python train.py --n_layer=16 --d_model=768 --n_head=8 --n_kv_head=2 --head_dim=96 --d_mlp=1792 --vocab_size=9389 --activation="swiglu" --norm="rmsnorm" --norm_place="pre" --norm_eps=1e-06 --positions="rope" --rope_base=10000.0 --rope_fraction=1.0 --qk_norm=true --attn_scale=0.121 --bias="none" --tie_embeddings=false --parallel_block=false --init="normal" --init_std_qkv=0.0317 --init_std_o=0.0 --init_std_up=0.0317 --init_std_down=0.0 --optimizer="adamw" --lr=0.000535 --beta1=0.9 --beta2=0.99 --weight_decay=0.0 --lr_head=0.0121 --grad_clip=1.0 --warmup_steps=332 --schedule="wsd" --decay_fraction=0.797 --decay_shape="linear" --final_lr_fraction=0.0 --batch_tokens=[32768, 65536, 98304] --seq_len=2048 --doc_mask=false --train_tokens=775400000 --steps=12117 --dataset="wikipedia_en"
MLP neurons of a small language model. Each row is named by its layer, matrix (gate and up: input weights) and neuron, and shows model dimensions 336-431. Each number is 128 + 24 x the weight over its row's rms, rounded and kept within 0 to 255. Numbers have three digits each. A neuron's up and down rows have the sign that makes its largest values positive.
A block is one neuron, or neurons of one layer that tend to fire together. Before each block is what it responds to, as a language model described it from the Wikipedia text at the highest values.

Responds to: Infobox label word endings. Final word-pieces that complete a split word, mostly infobox field names before a colon (Col-ors, Comp-lement, Camp-us), plus mid-name fragments (M-ard-le, Val-ent-ine).
L9.gate920:113122145133102163168127153096153113104153163126158141140154106147173120119123112084171155151122128114076084126124129141096136120145129150139127126113142158119158104141180120141119093115160099153145127152125167118136178102137127130154116145133174113160075059110114104166087105093113176112
L9.up920:088101149085147146092093151157146146129118126124111147133127113142103154126101102131130106138145109143135144163117113146104124192101114088163119142193100127134102114104101139165135117109169126093177106121198093149123111166135118153125106151149190126099123146146151128160121102116079129116
L9.gate934:125210120140144098144164099132131104134110091101115108114115117093113148131187126119116090125105108118134154123107143141130107126135109122108138171114154141134164155181147157118114126179113126118163086172122088144133112155133111102104114097119135131174106116135124131094128153117085108128
L9.up934:139110160103130140137108085110138156199142105134154130113138145105172132130091121101158187135107124135132138153119121164141127106128146113153109120134093134088114131100155130134163158103103120153124126118092134131097144124128126145121124108143138111163135118135155103152134128107133111154
L9.gate999:130104137149110141122141111117096128166111122093128123105099101124087115095115165115153134114129185138114100108144121128150150120125128117137127097144131171114142119134112153101112100105125112134136075143088129179156093182090110065152181191135119153155139112141209094110142114092145147154
L9.up999:187145135124067151148101153144123140131133072158141113094122112130158077119163105117135090155128107088131118154130128153141142133084090122101102133145118124133172141128162155120149116127126112152144164143128110087109158111142130114117137099157099112107132133104141105144156144174107127150
L9.gate1247:140154134110067112150175124156139113160172144123105167106083094126097142146173114121139142088093134120117123115094121153103131137131117143124118158157103177140152167161186158117099140138131093169144144121140097140138127134104104108137112097168142177122140110146148108098129114136104129162
L9.up1247:116139134064103115115139140128152173111125121135151140131090134084117130122113150157169100180140112148161128123159119160149129055122097173095113105136115090119126135117145147152116128141097139102096125180119110131125172120112140119118171179159157153109114116132136167140112125122134092140

Responds to: Word completion after short onsets. Word-final pieces that finish a word begun by a short onset token such as w, sh or f, as in w-ings, w-ire, w-est and Sh-ining, plus endings like Snoop-y and feed-ing.
L9.gate378:123170104161122121149163105174100139129126140095138125102122101129096144103136121131121120117147107113112124104110146112067116181127128124129148129095131146122154144110145138123163095118111077107131143128150110153095127144116152142090120098118099137111096102098104121123093131111082123178
L9.up378:101145121101111158163108117148132120112156124170136121120090084134147118142088117151116115118147078117137132138130135119136142111104126136135143087112133123141158113136102131116117157138169117114101153161119100112120133117134111131153148148104165147156135101116137106147113130087116141141
L9.gate1430:107116104162101135172146158124150114143133126116129123117111107126133099121092099155136113149134118163121123148151147124113106155131139101117129153128125100114109100153101142115087174127112129141136136141151145140131114139136119105177156173095102163113098095084105135158096110115119112128
L9.up1430:114136154149183118142125130116115080072124098133072111125119131130135133114093152121111086107130083116178160108120126142107110142157118135139170150086137094125143138189130126122107182167151209139117114110122108092075126108110158128112134135103074116132153131126076111115123120143108125150
L9.gate1683:141140122129072092093183171139142135114127109099138119134097085140120146098105104149105129099133135114162105106104093092160125116098201117184087101071104110137162126129111144113105131119099088118118120105150129125071128175135136100128124152096131134112139121154148113138133115157100139126
L9.up1683:115160128123150119145152126125134109064149174113136151102139129069137108143113145153095132139146165139134143172127093119099182169118139157106150108133121132151160133167092111115161129162113114127145122140099143138111178112165069128130105109145129170143143129102075113111140149116118118091
L9.gate1778:167140156145111085141143113126138157124125089153078112170127137083114114070148154119147148097162150096125146225101118102169145138121092136142157157131130169150126166174138176142127161172162101143136137129116135107155176105134104120116124106141048157159116148102113093092119139150073107130
L9.up1778:129113166153094127115123171135119121132129127132131157121099164160129130134101119079178082115148122137112118120101136155065100125121093132077147157132157109113116176111101134139125145160124098126118134138092181097145105081108111137139122124100129112126125101077121191122121082118106116155

Responds to: Split word fragments. Word-initial pieces of longer words split off, mainly a lone " o" (oak, ocean, owed, ocarina), plus Pro/Aut starts and mid-word "ary" (salary, elementary).
L5.gate21:129134122123154106135091127102081106108156106107109114181113121141135147117139123102105145155149166067147154129176142120145165127136085162109134134138125126109141151111128140159170158099154084142128155134137140082133116119137122148131150141134118097130108158110102131176113121142127133143
L5.up21:147103161121157097153114123147125130118094145157136108119138113122124123129109142131142136130131125135142136150119104079156119133154146087088128123160120136135077128144156124113125116128142115099125108164114166110182122128127124116111153093152131109103097129129132109149122148156142122110
L5.gate83:152128131085112099110121145132088097106145120098119110142134114104161146139130139140104122118151113123122107122111134156166115128123096105140117098096164071131116147085142138110096123136134149154147136108074106103116080117136085116116137083112143128104163118101102130115123091114130171146
L5.up83:157125151114124115111165117121097111106136134163115109139128121098153108157152112102137163140099151147144129140135119082115144140163192139085182139091113162105115132150126155150145097085108115119139168142093085101139104109176111122139116157120117136162131146134112109115148127171140119132
L5.gate205:116138144155133118118180135137104125161102153099100196111146099091147110138122125119171108142133144138109145153124160118138114173137105117129196135129130082188152111135167126107131131140116174149152134087151157136113127103112111125098164179098135136181139121120150166122123132098146165107
L5.up205:121134122093111138098081070118124143178110135122146113133148169142123114154083130115089136094125118167081127129137117112128122124155165129151134118095109141121134166113126132128156130141116131149129141112114159117159120122098119137138125110134148132148153113132128093108146138122136118112
L5.gate341:156101115142130121165104137131105132132123153130103106086185166125144135088130166084144134130134147095105121126113161111168118150141100143122131128146150167111125110100188128104155074133152150123161139148125134123111110127186119122103133101155116143171142146137123116160129154110116134178
L5.up341:161130110144167136140107143151124135171121119123124074182077105150071139082099131125128132109112173114131145118127082174159125135135102124111118133130110145148126112110133132129131136166139142141096168098119134117119114102096136138132141125166125125153129123152140108143178163105121163106
L5.gate420:167095083127098131083111108123103121130132123092152124117151153116132118080152137148111130092166076144176078132083130087148106146100121164111124152137110142113140137104080121163131159083128134113125119149121141130136105113071105120148139098183189088134137153122133132116149151136125063158
L5.up420:134129131123164110120159113125105139148159118127115119118129137170112097107083158104098117103126087133107124121126177116144193100121128124135089118166126123100138146138101158154125099176151141170123098118172151154116115156120136131098090112140138122119102125117166126131156124135160113134
L5.gate459:076120158110142131127095126064165142136081154137153126129082136127099113175131155108135120121152122105202139111133149118116168134128067098096146072093129151153099091135147145081121089102137142154130162132104112148158141118155146109141145141126145105139122140116126146084112107153145107142
L5.up459:093147086157121173113140168151176108124076129124156124133157138086103109110132124163107165145141139113147132084153104146169097117188099131145067197168144075105126088129133148113132117127177113105157062134135112126147112125123143131109115102097146139152124109112118132151125156116158095119
L5.gate671:111127119138165157103119093153078119123128094149113117125122186089150149140118115092119122133094144142106129138132154121130138112152121105105116097115183167129100126136092100082115125152155138135098136177092152139133119128136148123133128156127151114129119160190133179166121143106181131154
L5.up671:106146144131168116121153143117121128142106117076097093175113137109098150122167146136142122128098116169103137174135117109139082167162091082125110135123131116139124139123120137088122116119177121116130169132120148148108138170117127145118156156152135113144072153110105087149097098095137154134
L5.gate766:104104104135146100134106105117103124151158172102121155174103146124148132152118116155100137122113106142156151153130108112139132159124140159064153134129138143139125136096143126127157156137076137114152104133114119116146131086118153102172147145114128134163146133135129128075107163106176142143
L5.up766:108132137112153093110186162169156145100139140147108106144102143160132137142150142133113129119086127160161110130158160117110143124124126160155103128145118117143114110119121135136126106155133115144119134159111142158103129114116129106147144123130117114179154141099115145143126143108130092181
L5.gate856:171139116125108154149125146089125147133130157129137123141137136091116149104112090182134138115103120137145123139117140136150152126107124117142119134134180113145139180118128158118173160162140189143157155180131138157146099149089105068129135078127121156118134162093114137137154178147119093141
L5.up856:164116133112128117138096079106106132160136122092090164137115133132100114178125126105115125132119113179144128117091097129104111124131131105102144128143110080111103114147108153112143136147158124121087165132165130114124181113124148141132127160134144142086127133068179103117103110174156149120
L5.gate964:129133110178139089121105123155105092149111126173149143179114138110153143075130103098163118188116087102166112140113083110091108139137086118126137144125123122112187082124117108099110127143144146099144115120128157110140143128157154148135150186129135142130128144135125163135121129137166116142
L5.up964:151120163147156118112097098148098103146149077132143130161122151132174155150158122069129155149113148152145090116138095138144167116142135118169118132108130138117162161126141124129132116149158123126087134124089153111153135167139138137101151128085139123110150133100155177138145158181126145145
L5.gate979:126086184150173160155120098174144142138126114166091092135146101092101154150158122148136164131128119137105159159145130110094147114079121079116106141144109132128097126152128093143129173107086083113109128115101113133156096130076104139197130094119127106137119183114121108147122075154105116100
L5.up979:119135150118126170107118120113096169156145173126141176116123105107094150115101143110103124152137096134083108138121111093125138177106144121086143116088173149144111123110098095121155148172136109141135122148121088177137110140138126118137105123125147120137135120129107124126185115145160113099
L5.gate1042:141143116107161113125120103129140103086122093159145098170122155143151142141070092089130124135135119159125118137148109137087119141134084182159121115144159149159109117094090118105087135141126092191097144176121132144162122114073111144122108138158148128109116145109120178126111147128139118144
L5.up1042:112130130156149131140110142112151139137116139136130122131145068122121087134136099111133121129128132102157111120105094119058125128125146126168120149127107147079110146121105100147135159155137120127088066123099125143148129121143137116165141134101099110082134106107127166132142085103116184137
L5.gate1151:102139134115149124114132114136144168088120169137104116108191110162131132146129118171127144081097150140166111125148139134121103115081129133116111132183125155149121091142125117113101135156123119115151079122131157105131155139165106121083133172117130095118121102104105131099114093110125115153
L5.up1151:124108152114141087188120129121137054172125139104118198164132140121090123194145109132088110158134191142149104144117147142123103105096164122169141124122119114121095167156121126082150162117090121075142181097125123136132129191156097120112156112114109126167100162122148130122114086144120143123
L5.gate1332:102136154150134168133091118149150113110157078106139157133131157142141105156105102129197086125153159100107128115146169121123105172120142121170140139131103106163102118130117124150146105107138160111101169123070093161152142127132124129088164107114107148151106133140158165104129140100077128127
L5.up1332:099131124132109138139115092139108115125126159113112125094164178147133123156125139100191132120107142101136114143127110104133131136113147085107145089101110164114121152110135159166141123130132136122157147163127157176155103155117154130148131112088090149131104132110103109153101123127102075152
L5.gate1588:130138131154152139109100100106131088116152106163163137109133137087122101132109137158159142135114163072117122161096121132095136121153082097130174138114119143128142154153158108130152097141152157138119113163146111187136165156155143118151085120115134124095098106126114117086115114158106110147
L5.up1588:131115131099148180108115123151106141162143121166137105132124134199136147103145165165145155123136091139123114133127109151109136161162131171168124121088117130148076135112149146141162119147120102116120108097145120140160111162104136124116075107139127102153166146158138144176125142113103117124
L5.gate1744:074122123131149138164123112135095090113092169126165127091075124138171146158103148136137152111137101105161143140170112174126160117108130097111178081169113141134133132129149135105134131129150129126148152135101157134129104162152078150141129158145125112100115155125175154141126141140153146128
L5.up1744:139108064143102141136129173142139147139121156170113130154127091167160144152094126176127105060108142112113099150104128122138139117143123110104140172170129112093079152138145154163154127126132131114132129120131137107117162145134134113106112133126103164107166137132087141156143129122115156146

Responds to: Personal name fragments. Mid-word pieces and first pieces of people's names, mostly surnames, often in tables or lists, e.g. Br-end-an, Lundga-ard, Car-m-ichael.
L12.gate1790:141155161126089102133145174106142139152108100131138125107154114165117131102145165146156140133098153118147162151115135120113110116136120134169140164127121123135135114100182124137117113145132130137128115122114127113126115084134121122152134127138123110140126135128090118142130175163100093132
L12.up1790:094152119102112175125114153103173090130119097081117119120110163130116146127139156146119152128164076139096148100157131133138143106114100163126149119119086141119122086168152162114137108180136145100102142173110110081143127068142117117101140122136142147101125131144133136134149094155103100163

Responds to: Ordinal number suffixes. Ordinal suffixes after digits or number words, like th, st, nd, rd (1st, 25th, eleventh), plus ordinal words like second, third.
L9.gate724:204124175175153095149116154122126118128133118140134074159125134143155158171144126150122109134144109121132140139173149123150085111126119102118146110123143119133136123149143143135085142131125120127106180142125138145128085124155127146141156134102118121123122148092161192147110116131148112156
L9.up724:139106125165120117113134118117121134150133148109125147128135117116121115127161142108144139108106154149102125125125126117132144186124119126109122150114082114117102165116188170148143149137180138147127097104102110087126130104116156124083121117117118119139096159141139119102124098108146151134
L9.gate746:111101132139152131130139152149178107097148127133149100131108134131147138164138123094144101161100140140144126128149127087158097113155132166111133134083141108117089115152141141121130125106103151183134129149140087144113123147134159137120125098146123095133064116123154174091171087099152145132
L9.up746:127109134122107139128125130116112111144161154143107100112100138102123140107157127141161090150109148158130143108105116064120123134133102133144134121120150150147091188123129107151110123149091112148108108148092139112091161143141054129151170120110097158107099104161095128121154132137117113104
L9.gate1351:102147128119119132101148133137091077107139156077164118116107174129129124124120127143080146097102144148119115151064098122068078151142104153124156122098153139124098131115098169107155091147153107120101129157119114107128112155129119104121186147083081134160115103086130142138117145121156151130
L9.up1351:114092130151136125106160160139080104163104170098134134109121137128133145134170165144146130156101099145133108114104143146146085129158132112185118118089142158135126164082120174153153115160195144092132111116121099129133103135148145091121137140097079100149122130122165120140140132108151173103
L9.gate1504:123131114115120132137156141082108126135141123097116140160138111112152124144142154126141103117105149134111123097090106120131111175128112137150140147115165139152181142146135121119123116136160126124136144118150157092154119119151086118176150160155099110143127143167160124120169119129118106127
L9.up1504:135075155146132158107123139125113117127121125144083131116151187138147115129139102136156143131148123110118140138117136135112128088148114079125098094117118059161159130150113135146123097079144134128123118139152104149132170149090109136139126121102165070122087142140117142153140103167100121119

Responds to: Mid-word fragments, especially "nd". Mostly the piece "nd" after a digit in ordinals (2nd leg, 32nd, 2nd Baronet) or inside syndrome/syndicated, plus other mid-word fragments (do-ct-ors, B-ear).
L5.gate77:120104102127144098142095149114095129115092125153174142120120159123120148088120119148117116152133111093130150140125127090117132186124115115119169139132118149103083126123080140118132131122099108131113112114115115127126105129116138116141166110113102094134163138112101141120154101138103138101
L5.up77:155115117138159115126100117074119159093105151114148141143110161102114146112118169142126147157103132121142115127076093161102176138152146086101122115134114159143128129172124117128127138125190122101118106129089099100142108145147149128114095077090093132109116133161115171176116144120138143152
L5.gate224:155116109139130108132121121134172151150108146142153106123134154148128158120143171155124127108115146109144131143139120144136116145088110116119085119101103091144154138133126132179116149141108158170105136138131151149146131097116135113182112152130136154158124131135129096129167124162103115158
L5.up224:145112147108161124141137171123176165148128151151086154166120095151110142112128120134092159138115124140161127109084140113147135119113122123115130141119066100123132148153103129142133104118152175118105116146120139091120120120118118127116133158131132158122161162160112050144103113111131118138
L5.gate306:119151083132076145134167146105127073066152129121141128106163111102141129151166127150130110144115070100130132142082109140120116122135133092077125098128142117131164144171088106145129137153121134145126150135156093080092089140101129139128129141160135150132131122142114118139091131132156087148
L5.up306:130151137095111094120145106182135119091178115127113146078142116083146104138181143168180099130120112112126076115074090107125137126156130047092107135143130128133150112111115103124146147144093142151119134092133132133123154145138121045111111167131136141096143144139133125109124184112128110106
L5.gate314:155128170170122077123139170128084113147128129138145140117157126109147097093148150104135123121152151129134114140160106122119135168140114096163107127154149106097144107128146136168128135121156109150160135098156125129116157096079150107140146108110133095111125159137135127151113144128112153167
L5.up314:157150141170157136137122144097128113113130093093147154113143111126089112117151153116166156139132130120139123152143159150102150133150145157101123155144159121125114163151150109113152118095122148134122171118158146119148114144169141193144109105131176126101110114114156125107102094127163119163
L5.gate351:123145094122106132114186154108167132127110103163121155135115160103161133102170111067125151114111160143132112138096086185112069080163174115110172129134121134184101159126137135144141107080135143152157145116144131177105130090121124110120124133082129156135116126143135121133069115121110140136
L5.up351:156197140151108099090097140104129125123123129145108099114105122155149170136070120115148163124115097143133124151122118150083114133139181128155108111157103104132129126146123078143134147074108084142153134139106133154113155160202140133142145122108133103140104082122093143110141120135161114082
L5.gate449:138134096091111106159134109136157168141172094131130135116144171072100139129126099166094111093121153101126109156130152114144166143140085101117125117137111154139134117112131127126163056181114124116124115109089119140148121143134123123164125124126152121123107163167127068120149074093132118164
L5.up449:103108136134091131135124106152096155110138166142188119134130123094159122127126117140092123165129116115174168089154120153142116148084159127156118096162129148168135116134156145144178137153091086109142079165125136131176160134114115146135113139110149144146112171159132122133132168131144151109
L5.gate489:090126126141125130130136113142082075158142135141130106135114114147117112106099139130144124102138131103127118157117123134135130146136139117142155098075132115144128110170090105120176141123149125096105105131162120111149124126094131160118125145124141155138149148147145156114115143165129149159
L5.up489:121121081123122131168100153139084116129153178125127143120155095145123167119156150137143139115122184137131104124092105129134119142123149105114128132108106138141148168141148120139145147109118124097131124117135099137127125157159137123119117109131144082141135103141114160086175135133133127136
L5.gate493:161122098119099098136123128090128088134161140142126153126172163142107182111114139153117164165076146117124137076136125131087138143101100139089084082169099134107116084090136143137120124106139106112145093119115118128111168116129077096138161154120159095170120139148142138134114115106129182140
L5.up493:127116156119127138141130150153132074158137153130142122138096114128132130158173129151152126126095128110125167137157135119125157130151118117099091160127133114128120139134157153150163128134131137151074126106109149089129116079158141157127097124179110101127186119198106157107164162107126162094
L5.gate609:127144110136074087133129148146148124072125106153111139123169109104144138101120118112123105109117121158135140170141161136127130121131103125140166162125128139174157130140141103111133103156126114142109126135126122123176116144125132111113143098142114137115114125180141124147070150111103156135
L5.up609:126087161114177097151113102126127142193153144144117179148116124159151135127151135078103161098117078087162106157125140167130158130147133124077104170126154086118092118129130137109141167109075093081143130131147100133095136132153107121141094097133102097108153117166141118122169122182194130143
L5.gate688:137097080121114164151136125077163142116096140163145170075095143085120086177107090125132146145109128101065130099130107109142170113105090139119113129157104121113099170060148101137166142091132115127159124154120155089104144162176143125123142112151156150100128117133135103169129153135119129148
L5.up688:136136157091077059074120106132147080127102142130131143137153121119128145145104134124137175162166113126087137135169155150162113118121097152139117140116095155128098130110141108066137130132112117182140116140139122107161138135118119113080089124139111141128098158100174104127134142151102107148
L5.gate691:121123132137083131124159106132093163174135157099143160149151103085125113138153179130132108079115158148142154103122125092095142109132113153100135168109107113089108086103156121113158080120109118128157137157120122154127153132152146135137123073134147115177140128163154120143109123162124109077
L5.up691:078146141116115118137102125156143139147102103184150152151125117118155129141144132091131144148152080131162129143166167150161151111128156149123117174102109114086095133070111156119161098130096154124115113153099122148144145124145119124142141129127098093121146105109134132136116130125103090152
L5.gate1162:091107112137128147124074143134128116129142123117185147145128122133153154130123139121155138106172117095114113153137101151146145144174165166130156105135137173146105101163130134125119154128146130135112093141141109116119083137123180117086124083123113125102118142119106123123099144118151112105
L5.up1162:142115124149155146129091094134133134120143135109135096108128098113099142190149126145126160149141120126118135129110120131175095155102111129107168137161149137130139135106125110105118114095134131147138140107163103108095123135134150120115104135155099100111113113132115134129114123115186129138
L5.gate1346:145104123145128155118096145150119120135133110112151120116136182142134113134079116141130089122145143123108101115123131097166153161121157172149106178136144172108139110095134109126134153130107124167167080112141097156088178140148163117133134128105079142170121171112167116114100111112157105143
L5.up1346:123132097124132163152149149155117106095113118127115171183118158156136121108109124142132147124146120115163182163121120124146128128146131109101114148143121156143157104117124144104108134098081178190135117130148103126128135168118140111144103139100129158149114120135154136152168171118118167137
L5.gate1510:061135146157116065107096152119110103137124167116099130116128142099149091084085121116147115135112090145137147124151159119082120151116129144161159129110125165176091149115069131148144130085179146108122132095122106124186119147102122120089171102147140148101134129095091124124121103156110136122
L5.up1510:169167107097067115113126166111143145083123081115108153090135073139149144158158114104115096126148152138169103108117135140117104143158162121116163112109141146147139117134111136124163141124164119124130134118114127104117152125149084135145102129158131148147120122118085110112170171144152134161
L5.gate1637:135125145128101114142175109164122096115078088114122147163117111157137110147174127110153087139152143139149138135111137129106112115108106144117086144138116119191134147112108124126090157127116108131147155138127138072128140157139142123153126137141103135129174189144118076164152148117112128109
L5.up1637:087116123118131129108107100164120130131075085133156112113142157130109118103108136178131112123086136105125193134138135150137096119137112177105153133115110129103085172112102118150124144108145118147120094118145100156117120142144174123099150165105104116099132144128144151165085148134162089112
L5.gate1679:104165150134127096128142147159105122123093121122163136112154131108096159134197139157149153159160160111119101223112094104156147137146138175134111106147107149102150159101133131124106122102102121176123111096178060136150113112117137155154106132123127123130134121114151137125172132119113120128
L5.up1679:146107123155142091111146125111109152116113158098130121133157119149083156125140135163097118165142125116138135122176113138133122118158142113133153120126140118134128124113127143128172097121106109118116077109135090130144145114119148140158119108104138115131146131085136120118156131097100157115

Responds to: Mid-word fragments and "with". Fires on mid-word fragments like "ard" (Cardiff, bearded, tachycardia), "ce" (divorce), "eck" (neck), and on "with" after a comma or verb.
L5.gate36:091179153075142172143103063132169179123074188144073153084115129134139131111107121126103127112144090108138120125098121133115122104122109176105087158120153156139113146094111116119127149112135126114085177130114142170129153132134090117118173122110123110136097150149101129142112114166132138120
L5.up36:139125106136141144118130142111124148145143141121113154109146091144112125132136147118120135134133121096101140168133146101134160157088116090174153123100107151117127142160185117118132098129171113103115085127100134135139098122138133131135104148116089155139159134131106106110151146111113138116
L5.gate44:126141127123143108124121167091123177125147152125160152150113062135129148135131120129106161110142105109151106080128116123084127157117201128127123163095072128128110122125152069135144106118104104154080144072111166126073143154120106159130116147127124099123133152159133163092116140152096178150
L5.up44:146149129132117110164092114154127110105101155102142133156124154118145140124151119122141150167172125198115123133134108097137140098157129151200163169132114128091118106127154120155152112122111150144143136152111165159140102116159152116135111104146145093159113141104093141113119144085112136114
L5.gate414:116148170111116105132190094131118127088127119149134133089133154161121132096146131165137172126149133143180145158140151086132124169181125131123148139098140137094108111149146141132129152101126136132145143157123108077145098122126153136103120162096129130140133117127130149131107132124113128050
L5.up414:120105099129148123155120133096125127124128145127106162155154106091115111169119140082130110126137101093130089142119110078103111138135114121143106135120141145134182118130124098097097138106130185138139166106133154116140141084149111119122128137145110115151118116144113131134117132124155148120
L5.gate428:135136178149104110147164109089131120112151146107147164094112135152096119122127117137093096104140100111176125139151151144086129152122107146120157096135135122128146155125108121109134110065097146153119111142115132129132151145090160151119133141122157188142167154120157116160151164138133090113
L5.up428:106163119105134158193126105130129102112151131111139089140109131156125117153148119141125130111148136160147140165155131166134106139143093170129114135082130132117117066095128132083152128114122116176122126184117124137156098101118145103150132123088099113090075149081135140146139106110118125169
L5.gate633:128150134108101118126169136126101159139117086130132141123095165109143133103106153143130173115129121135119135152133136088118105107156149162122151115097148115123133140153142129156145116132159129136136099117191102146122133138153111107110124118101142160159133117114147140126163129136121127127
L5.up633:133142094137153159156136128125117141125109172123120178102139111130146152151141137146144107156127099140162113123134128173083128122119141190167150152162107143117132179124119137127091103105106108094119153144154137098146141123156171140136153113120145111121158137118118122147132164149116110127
L5.gate708:100122135142134153108150132105163085110141118130123135147199134150139134103115100132161147100091086100100149162115090139113158146135138123113129098125090135167162114109127156112128144084121123102129152112129102122121116125095114120153103093090087084140159121140173142150130195129143101080
L5.up708:097141129140142132135110175121132149133142136143109139109126106177151101128144183111143120136107152141135149103095126106154147117135144137157128154109107133105145161113138092121163113140126130118134143183169132094154144182136124137146113147090118187114114123135142105127142091119125140162
L5.gate751:132118155085164123099127101139121158157107108087144142157128139128140153155115118083130122137106133118117139146151163124113074115140093133128126133106167150117114114126122142114166134131089166114125087141163124146155147131161162151170124175126120078154157147144116128156150110162114142146
L5.up751:147128177111134132113124153105181113099177090123133130130182106178151160135118135144140107093155141122187092157108133129143086102162150125124127114153092100122115128140147145170141086105098124171110123151136109099107098110122118076100125138114133166122148138112140104132140142106140107172
L5.gate760:126126135135166171138109155116110094146134094132123121107138132109159110136115133166131121156095153154124175125141079114114114125102131144110134114092082107088191182139113141120147073104111111117126133102159141106137111146121140132128125184158127139158108068089161138151125096118136103099
L5.up760:150125118141150174118125139123095164132152123109116160097068119118128088148120112132119142126094101157125154119157100130138111156152114121081132129166096106105112106140174141145146139133109116110120173127113133166123151071138149099118106132128123124096103121156157117152091131135122121139
L5.gate900:114136093149122135160130163122080135126139146116145092129135124108144147163118151109200159112132159118140136113089113080135116134084143096100120144134112134128093107126177182120151145160149133152163098153114156143133138135125110137099097143128137119101060131112163093127119117137122135163
L5.up900:113102121172175127106121111141064172103109125155120132102114117133146116098144148151130101152112123048088140171167106110099131151107157090150130171180111129135123104104117139131156136154155090116127122111106123126080131133153126158123144159127123141086099075107142142120103142148129144109
L5.gate924:129140111157137101153135110089135137170151152127119101112085109167134163119139120121143155133164132132095150142096212118125108111085116176157139104108143089118179119142113120113155104150143197097139115104139101094131141115149123098145164131115096119144148121165099122115124096119107127152
L5.up924:120130072133124130102133102170139097140087092112132105101148152138089122136127159144113122073139149116124106142134172106124130123130094131129103171156162121158155156137131130124132115121173102122125102115104110123168135171143167139114134151106140154122122161112148127134137123131118128082
L5.gate935:111125121191186130082137154142150106104137131117104099171107098115127115132083152148135137131128142132121115152126110132141117139136145120107138084125119074141125095144153090129119092132141134175120077122091129141148135145076060123096165114137134139130159125099161099129101157122152127094
L5.up935:150112123162108113153117102108103132104124068102119151132154108155115123128097141126062134147132092118134100136110117129176122130147137129101157161127131145118144120114102140108107124168110113114120145097112182130103147128106096086103147171150080108073173147083171136114163103121149167145
L5.gate958:126173084117141106151165123110116136116133083119167121156118138119126154170175153114094114148165092112193156094165141160109147107098100181195128077094117158159107108149108128161127093101126109140135125145122131164139109130134071136105099117190145116137114135150137081159044136114141125162
L5.up958:074129155123118108142140133127100111077135157082135089100107127088163139088204110120091107145099139129089110100081144156117109130126142177128127112141108131100140172107133159097153092106130125169117152117110120128066149127165152145136113119134107142143135161140097157153124130135137113121
L5.gate1300:174116131114106110111141113133136146134113145081094116115137134155123151117066138165155137113113122143153104121138118149104143124106120122069124148177127119125150119175107117117090107149107127134123097146137122140149146119095170174124134109138166118114136159141109137149113117078124136154
L5.up1300:110148145143183062107094134128143122167129155082133133119170180118096119125116141127145109123121117134095161076162107129153121135114101112108105114124097141148146122147123068139109142096113136112104114127135140160136138098094171162134139119152180096048134141135143133171145159129131111144
L5.gate1471:108127145076136112146151142117172155196096111144110118086135117122118136115101121139134137134143151146133156168101150177136127161126110113132120120135159112145114101062129101139154096097102115095154159133153108196164106146153160163116130125108154123134071103172087139120122132146142130139
L5.up1471:082135105134115103139146136132140127173143114101139121112151098105159110155116106080125112090124153132119131178120147163174160154096106131159086141074111081130105168108085095148133089110116148143121132117137081154150143152138180130142161104148152150145117101153089171154108101116110117114
L5.gate1474:155102143154158132146138141144142119145167109169148130128127109117144112114119142130098120128139085124126128130116133093134158118057129079108125074122111126149113117142143169132090103139164098168138116114169136124114117166140111126115141131118081126077110128127109150158127138152123093078
L5.up1474:133113077150128115142119126096133162106123136132141123134096132112147130134137115071171115134103151095144100132127159181172133160112139137125117088095149088140162116105137148108141132070138118131146138113129167125130131108133078151128130134102168116131163137075173129126111145126106149075
L5.gate1602:174120145134110071141098123133136157109149185124135195157109150082171127166181135127140094151091137129129135126153108148099105130151161102097130125089118112130163127131112133171112124118111122108130116127128112176135093123167144102118099110127129153138133123126160159128133170120163138139
L5.up1602:110133120142157092086139139137093150101166102079139122118148120164128138154121133159126116150105107081153085108130093142164136108106171113154140094116149123110097089087143123165142155150157114070103119121103129146099136128117128130183114162122109132165127138125100109124176095124145152168

Responds to: Ordinal and rank modifiers. Ordinal endings and rank words before a noun, such as 42nd, Second Lieutenant, ninth, first, main, final, greatest; also "the" before such words.
L12.gate3:102160071144091140094114117108134137122151122122177096106136161120127161149149123144089125101097160156150137100126087096145127083114127164094154168108119164132170117140165148114121122093170107132144144135140112080120108116124126092172113107141093162152135134136153162104140124112143140113
L12.up3:129137105080103153148142113145100107128163125137126123118132156107142123123110128115114100137134122129100122138123114117083079110151144118118111127117139112109125159172149106154152137113136103153138107134133129138106125073159137110097116141138127160162118120092087201141146102131160130122